config = dict(
    n_head=4,
    norm='layernorm',
    attn_scale=0.125,
    init_std_qkv=0.0334,
    decay_fraction=0.796,
    final_lr_fraction=0.0,
    seq_len=1024,
    train_tokens=465500000,
    dataset='wikipedia_en',
)
MLP neurons of a small language model. Each row is named by its layer, matrix (up: input weights) and neuron, and shows model dimensions 48-175. Each number is 500 + 50 x the weight over its row's rms, rounded and kept within 0 to 999. Numbers have three digits each.
After each neuron's rows, "fires in" lists the words (lower case) most often at its 100 highest values on Wikipedia text that the model never trained on.

L4.up205:566518474588490489566454536484465512470492540482500434430461466350558537488539510451433556447549499478410460526487375484533497458653489494437530541431560485525461506506569570447450496515459513545472526526525486547537515521522462484506534466599449505552437438469406491387463530583498468505524491566528511467470515423542493613546523468454531407620427594466507579573514465485510503490439
fires in: "area", "ms", "state", "region"

L11.up7:657423436521540554521488456459436469585515559471492404430470535470467513529477513549435599580597463450429498507431521585626502486474531459493559481536537572564579555486523573431516506399519452515459513462578486453420463478486465575507471511556455447522441546538437389551485548522524461448552584487565481451462469488611514570474540453518452577491522513398489510486480451552443450477479
fires in: "him", "moved", "returned", "wrote", "written", "on"

L6.up207:552513557491513560489474536481457466512490477533490475427484460535520472577518499434457419485516411532518489429510467540529547474561510622526369505564492458506539568484505540512538525560426525451480432447489432465427560445540520528567515522488525573445433611462504457543565595555501393375624549505497384479452498496571402546517489587588539508482602522445577460537431550527457491512417
fires in: "albums", "album", "film", "top", "produced"

L5.up293:467462510458584428424488489477465506518524429474520367452491502473552481544470499584458557474488482521531514611490454533554503533479503537487542447484470637558552501538560594452518429534470420494421429528526517484432490520406467436488563566511464477507424444454552478536561509478511524559536517473496525471513546515548498528601469441513532492598532481464557464534465491559446443437428
fires in: "their", "similar", "road", "connection"

L4.up435:538521411596627636464429512491451537495546434472418548514580355477488555465486539451465465472537510555523498417498546522439488543518479494459392448467446539503543485509441478428502523592495451517538443495561491538445579524526649606577510546493543516512443483409512483441422491505511544498545453488487427476535524443479504492493489393448507629568488446464571436588485479472454489482466
fires in: "team", "teams", "never", "either", "almost", "weight"

L4.up343:507448525567527497505535570469501521465477442560494431467453414506448440405468497537369402476504439541502443458448493440468453463519470543582461480492530542573600602527545453426519478422463469498474557531487554471464485478516527541442576533435486458535455517434516570521491479576518508466522588542600501450494546515543515435497492476487549463540473532510613448577500510515426492448441
fires in: "early", "such", "again", "addition", "events", "time"

L4.up335:492586550504559547521473423466526487518580509566436366476495515459492537496550493511465540463464421572422514479471427553504484393532465481468527553465527537501485625568476524419422520596495513500485557521481478555486638502521477585511477473634558511535451554527560512503533450475576472473567623532550468523569567529439457553578474454572494488487425490533517486564463464507529482462441
fires in: "government", "parliament", "court", "ministry", "federal", "department"

L4.up122:526597525414492453585506497536518511524508402465509440418494552459391538470545527566522465507481350506362520496437511479488472386442474513473513457455556628459488493447505543490519499552581575461500506545539520516486463571572549406465454484528417583568480585495503389401426465422577465519544560519496468415573539504547532565458478474536489530520480546450523463595437462455497516430511
fires in: "elected", "democratic", "chief", "house", "fellow", "member"

L10.up15:488477539617416422502527510484508498485445516544454449418558466559606487501479532590484475446500540441574524639529495478533436507590521528460424528488518580513460433601530477531491483378527456554502536467466446449499479466531459556575493512456470440517488427440568516588447461525475509395521541501561482548582545514550455473479553557539534477546453463470577545487450419543503501531476
fires in: "the", "at", "1st", "cm", "metres", "pm"